{"num_attention_heads": 8, "num_key_value_heads": 1, "head_dim": 32, "intermediate_size": 1024, "positions": "learned", "attn_scale": 0.177, "bias": "all", "init_std_up": 0.0498, "learning_rate": 0.00143, "beta2": 0.98, "lr_head": 0.00571, "decay_shape": "pow", "batch_tokens": 16384, "max_steps": 9156}
MLP neurons of a small language model. Each row is named by its layer, matrix (up: input weights) and neuron, and shows model dimensions 16-111. Each number is 200 + 40 x the weight over its row's rms, rounded and kept within 0 to 999.
After each neuron's rows, "fires on" lists the tokens most often at its 100 highest values on Wikipedia text that the model never trained on.

L5.up593,156,166,181,236,185,170,200,134,208,210,150,182,160,213,251,191,288,201,230,165,267,226,209,202,251,175,174,171,180,249,246,212,261,187,178,286,138,207,189,224,197,172,192,251,261,169,88,237,274,216,228,222,162,131,196,277,213,119,236,198,233,186,123,201,186,226,148,145,246,213,217,232,203,228,208,216,92,250,187,209,209,158,139,231,170,194,129,214,181,145,225,211,153,150,166,252
fires on: ",", "as", " gr", "om"

L3.up320,167,244,163,217,257,235,132,230,226,208,225,281,135,173,209,269,202,179,156,145,200,276,243,189,181,195,220,184,198,128,210,250,212,237,108,250,53,243,210,279,177,217,178,282,205,231,179,219,183,291,168,231,217,193,196,176,247,151,210,162,187,279,154,204,115,247,210,194,250,133,215,177,146,159,189,195,247,250,222,180,233,238,206,242,200,201,203,223,173,178,246,200,233,161,151,135
fires on: " ", "us", " dist"

L3.up947,189,255,213,257,245,206,203,208,293,241,182,272,199,245,209,251,240,186,218,161,171,217,259,162,148,196,166,157,206,165,168,197,205,206,128,182,80,198,202,259,178,169,129,142,174,189,77,206,213,242,160,240,192,192,112,280,280,155,206,202,244,174,167,248,141,270,210,191,192,227,185,193,166,94,231,188,226,208,208,248,185,197,156,226,246,263,204,191,202,208,202,145,233,194,174,163
fires on: "is", "us", "as"

L3.up190,185,176,202,218,216,289,189,249,202,236,185,275,188,221,244,204,139,165,219,188,230,133,210,102,209,114,232,200,260,123,213,209,159,166,241,249,238,221,212,170,140,181,223,176,129,150,108,205,150,229,154,186,111,151,117,173,217,209,199,215,221,260,152,207,175,243,200,170,232,213,134,192,207,139,248,263,196,230,209,212,188,223,214,162,208,172,195,289,216,211,276,212,210,175,196,201
fires on: " sc", " Gr", " p", " Sc", " d", " Tr"

L5.up1012,151,252,153,172,173,237,179,221,281,131,313,222,210,224,193,135,190,252,196,176,149,228,193,199,128,219,157,200,240,190,146,203,245,180,268,191,170,142,237,263,134,143,176,169,207,157,184,287,173,225,172,178,224,244,190,202,190,175,224,166,214,200,188,223,141,198,205,235,175,212,245,204,198,205,198,183,236,242,210,220,222,170,196,210,229,214,151,235,136,292,276,234,209,202,98,245
fires on: "us", "it", "ot", "on", "ont", "s"

L3.up499,203,280,261,143,110,218,237,159,170,171,188,158,127,175,133,159,164,186,267,288,289,233,157,199,184,193,163,112,193,236,234,174,222,157,187,205,225,235,250,192,215,239,192,212,191,134,193,162,222,189,155,207,238,152,189,96,190,219,215,202,193,205,206,181,226,252,208,168,294,182,147,202,217,161,212,219,218,246,255,154,248,189,218,253,146,160,144,167,182,154,204,207,182,105,198,230
fires on: ":", "ce", "ity", " Total", " Born", "ms"

L5.up839,154,98,212,131,219,260,175,212,230,175,236,208,223,171,191,282,166,194,225,244,215,169,270,266,246,188,194,129,174,172,244,224,208,186,247,184,206,221,190,187,228,193,264,190,235,102,180,228,139,159,284,164,244,119,226,167,203,235,153,221,236,140,157,272,245,231,210,236,125,226,196,125,200,206,156,182,240,203,245,157,180,232,205,211,255,208,230,239,178,199,196,174,155,170,207,200
fires on: "l", "an", "ian", "n", "en", "if"

L3.up891,122,256,215,132,194,236,244,180,245,193,182,179,151,172,154,179,209,209,229,228,235,163,171,155,188,156,229,144,197,207,243,267,218,189,225,154,203,207,185,169,226,185,219,138,233,168,209,226,193,213,173,198,213,203,138,123,246,212,138,217,164,184,208,217,236,220,136,159,128,128,129,158,210,216,217,257,233,260,215,206,227,271,247,204,178,210,212,203,274,176,184,179,159,202,157,181
fires on: " in", ":", "ross", "ther", " South"

L3.up421,184,143,226,138,178,210,213,144,218,261,155,237,238,158,167,200,180,151,227,217,201,201,136,180,229,192,162,177,227,213,207,189,175,113,207,233,173,187,209,160,242,261,190,119,242,185,190,229,276,195,198,168,223,154,177,170,195,178,202,262,157,159,177,207,197,234,207,232,167,209,195,183,193,131,180,238,158,209,229,203,213,198,222,187,125,183,248,172,200,158,164,181,149,223,198,182
fires on: "b", "af", "am", "ast", "om", "d"

L5.up392,139,117,178,181,212,172,197,149,256,229,195,184,212,292,203,224,201,183,211,217,270,178,242,251,222,181,197,186,229,189,211,171,199,155,315,166,131,180,213,191,210,246,189,195,213,195,232,160,190,154,177,168,222,143,221,119,217,187,225,205,165,279,109,204,199,202,245,220,150,206,119,226,164,226,227,142,176,227,271,267,245,227,241,166,112,171,186,120,218,197,213,167,202,181,154,172
fires on: "3", "2", "4", " After", " after", " at"

L4.up493,178,160,211,170,190,175,263,175,206,122,199,212,104,201,151,236,217,216,267,201,224,242,259,188,183,211,229,224,205,221,204,237,240,168,277,253,211,185,248,241,123,101,159,275,238,192,195,154,207,187,206,231,193,275,185,199,212,187,229,182,150,260,179,227,133,218,136,232,230,139,200,218,183,190,201,204,83,224,265,234,207,131,203,293,182,132,158,227,193,244,175,205,195,179,209,167
fires on: "–", "born", " –", "ote", " -"

L3.up813,221,149,244,255,157,222,161,141,204,206,164,272,100,304,177,209,190,196,210,239,118,228,161,201,159,225,247,197,210,233,157,236,199,217,274,148,186,235,228,250,191,100,199,147,193,290,196,225,142,204,223,253,268,227,202,219,221,88,213,205,279,208,222,178,201,204,204,137,218,150,195,212,157,201,247,185,115,159,199,260,200,194,180,279,222,148,197,180,229,178,280,202,206,207,217,193
fires on: "te", "e", "ine", "se", "ome", "ise"

L4.up1007,166,218,187,178,179,171,236,252,221,197,204,197,157,149,208,200,192,176,246,176,207,137,193,166,243,177,204,165,170,146,203,251,218,177,195,152,241,272,187,138,193,154,193,169,141,198,219,281,227,225,177,161,230,124,152,222,270,219,164,192,235,155,176,188,137,234,218,244,263,156,151,214,197,86,214,219,174,202,212,211,228,234,174,200,108,216,206,293,256,195,185,197,163,170,213,166
fires on: " p", " bl", " Bl", " re", " d", " Red"

L3.up170,185,231,240,189,198,160,166,176,211,200,237,196,203,252,123,258,225,189,228,178,268,195,146,242,294,176,188,170,193,164,179,129,231,167,149,285,172,202,238,229,218,220,158,231,161,175,186,210,227,247,170,171,158,206,204,240,123,120,159,158,230,145,120,237,196,182,162,213,176,248,196,192,186,213,204,188,185,235,281,188,199,211,181,203,191,252,236,238,194,214,226,161,158,136,186,193
fires on: " ===\n\n", " im", "==\n", "==\n\n", " ==\n\n", " ==\n"

L3.up296,192,191,245,177,130,152,130,127,272,228,139,241,179,220,209,223,161,230,217,299,290,190,212,208,226,192,207,164,240,158,173,223,200,141,283,145,129,224,181,229,228,143,206,228,248,181,219,220,126,205,188,220,224,189,155,151,225,146,151,197,209,218,199,188,213,265,212,213,168,178,221,177,162,179,202,207,206,187,232,198,287,254,222,228,178,202,107,143,224,202,193,195,147,190,207,202
fires on: "4", "9", "5", "ase", "2"

L5.up837,198,257,252,200,200,209,257,129,234,202,163,225,167,281,167,220,204,229,183,139,221,168,130,157,181,183,200,167,179,146,261,164,239,238,175,260,179,215,232,207,196,185,160,190,133,212,196,221,205,177,248,146,187,177,190,201,236,213,229,252,256,277,180,192,134,158,223,162,170,196,223,246,161,163,195,242,154,153,200,215,135,164,193,218,171,222,158,141,215,189,259,166,181,148,243,153
fires on: " E", " e", "le", " an", "ly", "e"

L5.up1008,182,180,208,163,227,234,196,228,253,198,222,228,107,285,172,194,199,164,230,141,170,200,199,143,187,193,257,158,198,206,219,250,171,195,217,148,244,154,222,206,150,248,211,205,163,159,236,237,185,241,179,152,255,139,101,165,219,174,160,194,145,247,117,194,245,231,174,247,187,242,177,189,161,158,230,189,217,192,208,212,217,207,235,226,93,197,171,189,306,244,200,232,238,135,179,141
fires on: " ", " of", "at", " in", " to"

L4.up83,239,224,199,172,203,166,195,210,249,177,219,191,188,219,233,174,197,223,197,175,208,181,228,175,166,151,213,196,239,211,174,245,206,207,179,239,210,159,279,297,198,153,163,168,221,140,119,195,167,202,162,196,206,151,115,182,231,165,189,184,183,223,175,316,219,146,230,238,121,247,179,112,229,167,213,188,280,257,199,273,170,222,191,183,239,242,147,279,228,283,262,118,270,180,170,167
fires on: "is", "es", " Bar", " Hen"

L3.up72,228,205,246,214,230,247,214,149,187,252,230,192,182,221,238,199,137,169,186,215,143,176,165,196,159,163,202,177,199,136,199,210,175,169,256,269,228,223,206,207,129,181,136,227,179,220,164,196,172,237,230,171,217,146,217,155,186,189,138,139,241,236,149,278,218,335,157,218,187,190,196,199,205,182,155,161,227,212,191,150,276,248,137,244,225,175,203,210,261,202,161,212,195,186,265,233
fires on: " Ph", " qu", "ist", " ch", " ph", " V"

L5.up312,178,261,197,202,215,154,214,139,274,235,100,195,202,249,156,276,184,190,196,193,217,124,192,246,155,174,240,201,230,198,195,128,154,79,194,195,199,148,273,258,111,72,160,196,142,237,183,226,244,199,214,119,138,195,233,122,260,215,162,163,203,307,155,221,246,180,209,189,198,187,151,199,218,182,206,256,222,213,208,234,230,147,234,205,170,169,169,227,218,192,271,206,247,128,201,197
fires on: " E", " e", "E", "I"

L3.up185,167,92,209,221,218,206,168,231,165,265,216,227,209,214,197,197,201,224,222,221,139,157,240,212,149,189,152,185,210,226,183,209,247,225,298,159,200,213,185,208,222,185,212,210,188,225,217,237,175,165,219,83,229,209,156,298,194,155,195,193,263,157,212,217,183,181,208,143,228,165,204,219,175,216,264,242,212,196,203,151,158,217,103,192,194,178,207,181,227,206,264,194,246,190,173,229
fires on: "ess", "te", "e", "ass", "ice", "ict"

L3.up387,191,249,198,187,213,181,244,166,255,202,186,254,215,238,216,160,196,200,199,217,178,192,143,207,141,190,179,203,136,196,163,179,208,238,204,238,246,229,239,179,194,199,133,239,219,202,141,170,133,199,159,230,105,215,164,224,132,103,161,183,228,186,222,158,158,248,137,198,201,179,247,213,150,105,225,159,234,191,196,188,176,292,139,196,158,174,145,195,224,177,175,197,168,147,168,181
fires on: "st", " St", " st", "ist", "ud", "est"

L5.up359,156,157,279,241,153,252,150,248,206,170,206,224,201,239,239,216,208,172,224,240,194,210,179,248,253,186,167,134,238,195,172,261,235,192,216,136,180,225,272,234,208,171,225,194,197,201,218,223,147,179,242,152,235,152,171,306,241,232,215,165,197,210,185,269,122,167,217,173,188,240,185,127,198,175,237,177,206,217,213,187,121,177,132,180,256,229,163,286,250,278,179,188,116,185,178,149
fires on: " R", "en", "on", "an", "ven", "tain"

L3.up278,168,252,232,153,235,195,262,187,170,133,187,233,194,235,183,306,196,200,207,151,211,183,235,221,235,219,241,216,240,181,303,104,221,273,202,293,238,164,214,241,191,193,190,206,226,188,186,146,231,172,243,179,199,242,207,173,209,202,179,188,58,265,233,239,192,148,225,147,210,149,250,199,184,162,185,135,215,242,178,252,159,186,199,229,233,230,232,266,186,250,183,193,250,207,189,220
fires on: "are", "ely", "ly", "ace", "iving", "ing"

L5.up161,214,240,198,169,156,223,165,149,223,168,183,256,194,247,174,190,158,157,187,144,174,232,241,178,134,191,193,209,267,203,204,190,193,193,199,207,253,92,278,223,162,225,179,206,174,244,163,262,221,221,238,222,206,191,222,278,214,135,159,178,207,261,198,216,198,168,200,192,114,150,222,160,191,208,182,191,184,134,220,246,235,167,251,221,237,260,161,175,207,271,196,103,190,165,168,119
fires on: "ant", "it", "et", "st", "t", "s"

L2.up982,177,137,231,203,219,210,168,202,241,177,155,201,241,252,216,224,211,202,215,210,215,222,203,201,204,201,136,228,210,189,158,197,208,259,189,130,197,205,180,198,250,229,198,233,243,231,173,178,122,208,220,116,168,224,170,202,214,239,156,280,256,261,186,218,191,218,204,222,168,215,189,261,178,128,187,290,180,205,181,234,190,164,140,226,172,118,246,231,166,153,175,159,228,240,225,156
fires on: "ow", "-d", " not", "ew", "d", "ad"

L5.up519,180,169,171,251,159,220,158,171,140,186,226,256,216,314,205,295,193,253,207,215,168,164,261,153,192,182,173,137,176,247,105,226,221,230,236,194,143,225,199,178,183,231,193,259,194,174,142,230,142,179,205,143,185,195,158,209,202,180,117,205,143,163,189,253,208,132,201,227,186,250,176,170,226,185,201,193,221,175,200,234,156,171,116,269,178,329,184,178,256,214,223,199,297,141,216,222
fires on: "or", "rid", " ", "ar", "ran", "ew"

L4.up616,151,201,245,170,265,196,243,178,227,193,125,239,218,216,192,205,211,136,188,182,186,179,247,201,176,171,205,209,299,286,180,286,209,182,204,203,177,176,169,210,155,203,189,190,210,204,203,279,233,131,159,177,189,196,178,216,191,187,203,266,220,258,218,151,161,227,183,184,154,120,195,216,173,219,217,173,162,249,181,256,201,195,153,208,223,231,150,214,230,279,241,176,240,148,177,189
fires on: "o", "et", "le", "ed", "ight"

L3.up937,160,259,170,135,212,212,240,189,219,133,200,190,164,255,160,264,201,126,186,148,219,171,198,195,250,177,274,222,193,134,215,175,154,168,154,138,208,169,177,267,196,159,175,228,227,233,192,169,215,258,234,193,136,290,199,182,285,243,176,195,240,241,181,189,224,232,181,163,188,134,172,136,185,188,185,190,263,283,188,181,188,246,232,218,259,182,236,240,214,286,131,197,204,151,147,170
fires on: "sh", "s", "ing", "se", "ly"

L3.up312,92,256,197,204,181,197,288,180,233,111,248,200,78,202,195,133,164,232,206,273,247,194,156,134,138,165,169,123,220,239,154,239,194,195,289,192,289,166,199,244,192,152,193,182,259,138,205,243,157,278,232,180,258,170,169,204,175,242,194,216,191,209,189,206,204,265,172,273,240,174,182,163,202,239,201,256,194,290,199,167,168,208,244,210,178,123,188,196,180,154,135,215,192,161,201,200
fires on: ":", " in", " c", " Born", " of"

L3.up231,189,230,237,208,224,208,204,177,297,197,206,227,185,143,161,157,184,241,279,241,206,165,173,215,128,197,166,192,160,147,195,154,263,173,184,218,248,162,207,290,211,225,230,229,250,163,154,218,211,194,195,209,142,202,214,255,178,188,229,237,181,200,181,216,208,267,139,177,156,196,243,200,205,194,203,252,229,245,290,173,308,221,278,231,250,175,213,243,105,172,145,188,237,96,216,124
fires on: "-", "|", "\n"

L3.up205,227,193,150,231,263,171,204,99,237,207,183,211,188,248,198,267,158,234,174,167,171,232,221,164,203,206,222,214,164,250,112,175,226,276,200,237,154,201,203,187,269,218,199,235,243,186,64,174,183,174,153,263,146,242,165,221,171,109,258,246,219,169,179,252,136,218,209,194,270,244,208,195,157,80,278,143,216,185,170,235,258,192,119,212,211,163,137,207,147,244,192,199,279,193,201,221
fires on: "as", "is"

L3.up507,216,206,174,207,207,160,209,240,234,216,217,215,195,196,201,181,211,136,194,185,192,216,199,212,183,215,227,240,238,231,156,222,216,204,183,208,240,157,231,238,175,202,202,138,192,232,173,158,245,168,187,270,264,236,216,322,205,175,174,195,182,240,215,169,205,167,200,176,145,208,197,160,197,213,241,153,204,264,205,266,170,188,220,192,220,199,145,273,192,291,225,149,277,251,168,181
fires on: "et", " =\n\n", "ets"

L3.up680,168,272,201,230,175,186,149,157,242,250,182,183,109,232,185,176,107,178,227,173,193,230,175,238,128,224,172,195,203,197,224,228,252,190,193,207,217,180,224,216,204,133,166,231,161,213,167,191,225,178,204,273,232,202,216,198,176,118,244,196,232,236,226,224,245,279,113,197,221,151,215,205,201,159,192,152,187,150,211,142,218,216,152,259,154,224,114,187,213,239,222,162,124,153,253,238
fires on: "ities", "ulation", "ions", "ics", "ment"

L4.up918,172,115,248,226,192,189,226,223,227,156,178,212,128,230,222,245,245,271,262,305,218,226,262,175,182,190,200,237,167,135,207,130,205,149,239,220,144,218,227,230,87,144,161,284,260,186,169,147,212,159,192,215,218,258,237,169,194,204,107,218,190,231,158,218,169,191,167,247,172,169,212,184,169,160,189,243,172,213,309,231,238,220,163,295,217,243,125,192,172,236,202,190,204,188,192,213
fires on: " ", " (", "born", "9"

L4.up143,185,197,224,146,126,197,247,184,136,134,178,227,185,223,132,171,165,156,241,202,297,270,147,178,164,223,207,129,236,110,225,173,218,214,206,260,233,231,243,144,211,188,175,199,166,142,222,266,190,242,164,174,205,198,172,181,209,221,203,203,177,164,199,269,219,216,194,231,263,187,193,186,221,246,194,273,135,274,160,166,268,246,200,218,129,190,180,286,255,182,188,177,172,97,212,197
fires on: "er", " family", " c", ":", "°", "ms"

L4.up111,127,219,200,167,143,237,218,188,220,274,173,213,159,235,205,178,172,198,214,243,196,184,165,234,217,188,189,235,163,188,151,173,149,199,167,117,184,234,215,179,228,199,172,192,231,182,213,223,191,262,269,282,194,217,229,122,198,158,67,189,196,223,160,223,111,266,192,210,138,245,174,207,168,149,177,238,184,233,206,213,273,238,208,196,96,255,269,149,248,159,154,220,148,209,156,160
fires on: "i", "d", "u", "am", "und"

L4.up952,213,189,193,155,198,99,237,187,283,209,249,242,203,268,164,276,182,239,163,157,277,224,206,169,192,238,176,181,190,164,146,162,163,208,280,140,172,181,233,228,205,138,228,173,220,231,192,198,217,175,229,171,295,214,152,249,235,246,169,285,144,247,213,203,198,200,170,160,236,203,186,189,188,139,217,204,232,199,222,232,135,207,264,250,193,196,176,173,218,163,252,206,192,215,212,167
fires on: "ie", "ree", "ace", "e", "ne"

L2.up127,173,229,278,204,172,93,203,170,227,207,189,205,197,252,140,204,214,162,214,229,286,278,146,235,215,188,139,110,225,140,185,122,282,178,162,253,234,181,176,219,189,260,173,167,183,212,182,174,218,199,173,177,181,200,197,225,231,107,243,175,200,162,186,186,196,210,180,193,225,241,175,183,212,220,186,220,182,203,224,204,235,223,206,202,186,240,202,203,262,197,247,152,142,154,211,195
fires on: " ===\n\n", " ==\n", "==\n", " ==\n\n", "===\n\n", " ===\n"

L4.up173,194,224,183,216,244,222,200,177,278,189,209,196,197,182,247,214,184,239,229,152,135,191,242,69,189,210,251,181,187,231,186,220,220,201,231,213,97,215,190,188,138,188,205,211,198,108,136,169,260,230,167,210,172,211,194,256,243,187,183,200,176,241,197,209,186,195,127,228,169,274,219,154,182,215,196,136,254,218,161,272,282,207,186,259,200,231,149,241,203,202,211,191,190,203,149,175
fires on: "at", "ar", "ct", "ot", "it", "pt"

L5.up183,196,222,175,246,121,251,177,164,259,172,216,193,204,160,250,176,207,225,159,237,194,190,217,182,196,197,181,216,257,134,158,226,270,215,170,186,162,147,182,219,175,167,181,128,140,198,157,250,153,254,207,181,256,226,198,267,249,186,169,199,219,262,195,181,234,208,172,209,203,177,238,150,212,237,277,214,281,259,191,266,134,227,197,237,220,193,191,252,234,308,245,205,158,154,159,198
fires on: "at", "et", "it", "t", "on"

L3.up746,145,254,293,222,222,241,222,174,177,250,215,265,189,286,203,160,208,263,205,236,211,209,189,223,235,178,144,191,179,185,203,141,158,144,167,252,249,171,207,181,142,270,95,224,197,218,228,199,197,250,246,177,183,139,235,194,127,118,106,208,196,200,151,221,184,282,222,249,182,220,205,224,169,118,192,184,241,188,199,177,235,196,199,210,172,210,181,208,245,256,174,123,194,221,220,146
fires on: "V", "ud", " V", "ist", "umb", " adv"

L4.up791,178,139,205,195,116,191,194,199,220,172,187,227,164,153,191,238,206,173,221,99,171,146,197,195,226,161,161,117,201,214,166,256,242,171,264,171,150,133,225,197,185,153,211,175,186,156,193,246,206,222,265,147,292,203,238,187,268,211,177,207,209,251,162,225,182,261,215,221,187,186,217,169,173,218,216,170,239,240,178,149,185,240,254,211,203,182,156,168,212,157,208,262,108,132,187,165
fires on: " and", ",", ":", "ad"

L3.up710,198,238,278,267,191,207,228,215,158,225,191,236,145,270,240,198,110,212,232,238,214,168,148,246,308,202,181,163,202,180,211,186,179,150,231,149,199,232,210,155,194,178,229,152,175,239,236,164,185,212,222,238,216,204,203,166,201,161,249,198,195,258,151,189,194,281,227,258,173,218,141,167,172,183,165,75,179,159,271,234,223,177,173,224,149,244,182,172,262,213,203,192,165,169,188,95
fires on: "3", "B", "2", "F", "Th", "4"

L5.up61,178,156,181,150,248,194,181,250,148,148,192,177,132,252,166,147,122,182,229,200,140,189,179,207,237,207,244,191,210,263,220,296,178,150,238,166,203,217,225,255,205,217,219,171,218,181,197,278,171,206,187,154,214,219,187,205,244,167,202,134,169,235,188,214,238,241,213,186,160,259,165,127,166,219,171,234,246,167,243,115,239,150,201,192,212,110,199,167,211,180,165,145,234,195,232,213
fires on: "os", "ut", "em", "an", "at", " "

L2.up765,255,223,168,197,155,191,207,97,241,172,287,163,188,214,181,220,169,173,213,229,183,158,134,190,218,185,200,174,203,219,177,249,260,248,262,203,229,210,273,257,233,240,194,174,271,228,191,188,192,142,192,227,261,239,175,234,146,201,236,278,226,262,223,199,214,152,210,181,181,191,228,196,213,134,192,151,171,216,169,259,157,198,286,171,252,112,121,225,214,227,217,197,251,147,183,238
fires on: "ave", "ere", "ared", "aced", "ed", "et"

L5.up826,217,218,178,235,192,116,167,159,225,243,255,202,269,204,237,196,211,213,218,255,203,201,186,229,244,145,164,140,198,131,136,208,278,146,273,231,177,214,216,239,196,181,210,240,184,182,135,176,237,188,235,153,86,168,235,169,237,153,240,188,172,151,179,164,174,198,118,249,216,191,124,231,212,115,169,174,175,206,177,254,216,219,104,209,179,213,153,239,233,213,251,228,188,193,186,208
fires on: ",", " part", "s", " while", " over", "ers"

L4.up807,182,106,209,164,188,177,167,190,196,148,29,226,148,176,175,245,185,164,176,157,214,198,221,209,227,200,206,153,232,196,124,181,262,193,247,246,200,145,206,229,244,194,288,119,294,212,182,204,211,177,310,192,216,228,248,168,192,166,153,179,169,220,189,222,142,172,175,230,245,139,159,176,169,215,156,254,209,177,239,167,211,238,241,183,175,170,253,233,225,248,159,223,180,248,166,224
fires on: "b", "ig", "r", " be", " for", "g"

L3.up617,113,119,226,170,258,181,246,225,219,205,207,257,202,261,173,249,209,168,228,284,185,193,259,157,227,212,220,279,204,156,242,231,214,209,263,194,202,140,252,255,199,46,190,236,245,174,171,167,122,205,219,189,241,228,170,237,166,179,233,208,183,233,190,222,276,186,203,192,220,135,208,213,206,197,235,205,226,249,239,212,240,227,189,183,210,180,156,211,241,170,185,166,210,209,203,221
fires on: "ol", "el", "or", "ur", "ember", "al"

L4.up786,150,213,181,153,127,181,195,230,165,129,245,238,186,248,163,226,240,237,195,224,210,163,151,192,173,235,161,190,148,182,105,160,178,193,258,164,190,146,176,222,166,173,236,178,180,221,169,224,176,178,225,189,168,264,187,231,192,262,189,281,126,178,230,218,241,162,198,191,239,161,181,162,152,180,195,175,196,236,234,274,182,186,166,181,279,300,175,172,267,206,271,175,169,214,178,220
fires on: "ro", " Bro", "wo", "ie", "á", "ree"

L3.up790,164,222,208,163,188,199,196,135,233,214,225,190,194,196,138,229,201,227,200,265,200,203,179,230,220,219,151,252,180,208,184,180,247,151,143,281,202,150,239,209,217,205,94,217,210,158,132,226,198,206,235,278,163,222,228,194,210,242,208,188,147,185,76,176,164,217,169,198,229,223,160,196,213,204,181,255,195,230,330,195,267,185,211,231,219,214,228,228,173,233,209,176,217,170,162,199
fires on: "-", " \"", ".", "\n", "\"\n", " -"

L4.up433,176,134,194,231,191,186,219,108,98,155,191,215,188,234,194,208,150,175,249,154,228,233,207,203,197,222,231,220,185,265,245,256,244,204,164,281,145,217,200,206,177,151,206,218,271,186,182,209,126,156,170,195,166,155,202,261,146,119,240,174,166,257,160,232,194,247,197,161,182,211,178,174,136,193,207,141,141,191,187,176,228,209,123,243,153,177,172,154,132,156,222,220,240,163,233,238
fires on: "as", "om", "ac", "S"

L5.up727,174,241,209,213,206,185,158,215,194,250,181,195,108,158,245,205,177,222,205,176,226,188,227,66,249,186,229,216,217,245,182,196,144,208,245,179,167,150,201,160,159,185,122,206,169,213,188,257,158,242,214,209,171,210,227,259,178,164,198,174,142,188,175,211,297,203,142,238,234,182,205,161,212,192,253,122,196,222,204,247,178,196,162,237,197,225,131,213,104,179,184,198,119,167,233,172
fires on: ".", "ab", "ar"

L4.up909,220,216,183,183,122,185,250,237,175,164,229,215,191,209,161,163,171,183,231,160,209,118,193,194,234,193,170,127,239,168,257,271,190,198,177,192,279,158,247,112,119,186,205,226,233,178,205,306,244,169,264,224,274,189,153,122,212,249,163,160,185,173,182,205,208,172,171,227,184,129,229,201,182,241,178,161,166,213,187,161,200,173,279,208,232,255,182,198,197,177,127,195,116,206,221,188
fires on: "ipp", ":", "ob", ",", " of"

L5.up919,129,226,250,208,199,238,159,155,217,221,254,202,176,131,173,244,167,162,207,209,220,189,143,293,226,201,208,177,252,205,204,235,255,185,203,192,217,168,174,232,205,215,206,185,176,190,103,201,187,185,215,155,225,169,248,160,206,156,253,218,250,177,151,180,167,211,178,199,108,181,191,100,260,227,228,180,244,168,211,174,134,159,186,260,205,242,185,143,189,246,255,224,128,200,187,206
fires on: "en", "l", " |", "s", "):", ":"

L4.up62,103,199,184,216,200,145,208,155,239,156,205,199,203,170,183,202,212,295,249,172,202,194,251,174,101,188,164,190,264,201,150,267,181,207,155,138,161,155,330,283,133,127,148,256,202,156,195,206,149,203,230,224,210,277,215,196,215,226,182,145,152,188,162,191,171,202,186,206,248,106,164,179,154,231,234,250,188,219,250,195,166,239,208,249,214,208,229,198,83,220,166,223,171,167,166,269
fires on: " –", "own", " -", ":", "orm", "C"

L5.up117,149,157,176,262,175,160,210,186,194,188,196,194,109,229,228,182,219,250,216,189,268,191,236,190,185,181,181,189,201,169,168,219,208,91,273,237,180,179,253,164,164,179,146,216,170,189,184,223,242,184,237,202,139,201,216,186,120,238,194,195,150,168,166,181,227,214,170,192,193,125,168,165,175,208,226,154,178,185,276,243,176,152,111,241,252,290,186,213,157,191,200,224,126,224,145,173
fires on: "9", ".", ",", " ("

L5.up235,225,218,179,244,160,207,124,137,144,213,191,225,221,273,184,217,150,237,231,252,140,115,209,149,195,200,125,183,235,259,212,208,253,193,325,203,224,179,208,219,181,191,197,238,201,94,153,213,226,144,148,227,211,204,83,169,251,245,214,222,217,197,252,222,175,191,232,181,276,209,197,184,193,159,201,150,171,210,194,191,235,165,171,219,172,208,156,209,144,228,214,170,263,130,187,223
fires on: "ent", "ar", "ad", "al", "or", "as"

L5.up252,165,191,220,125,232,178,224,101,268,232,245,150,144,186,199,259,244,233,236,290,132,249,192,190,203,201,183,215,148,135,196,223,158,181,268,185,192,176,265,199,192,184,192,168,207,160,161,182,152,298,251,199,197,188,193,196,196,157,197,142,168,208,206,271,259,178,188,192,190,201,175,136,207,151,199,187,269,269,157,208,183,189,199,150,210,174,150,180,190,210,154,185,172,215,170,189
fires on: "un", "ar", " has", "el", "ur", "em"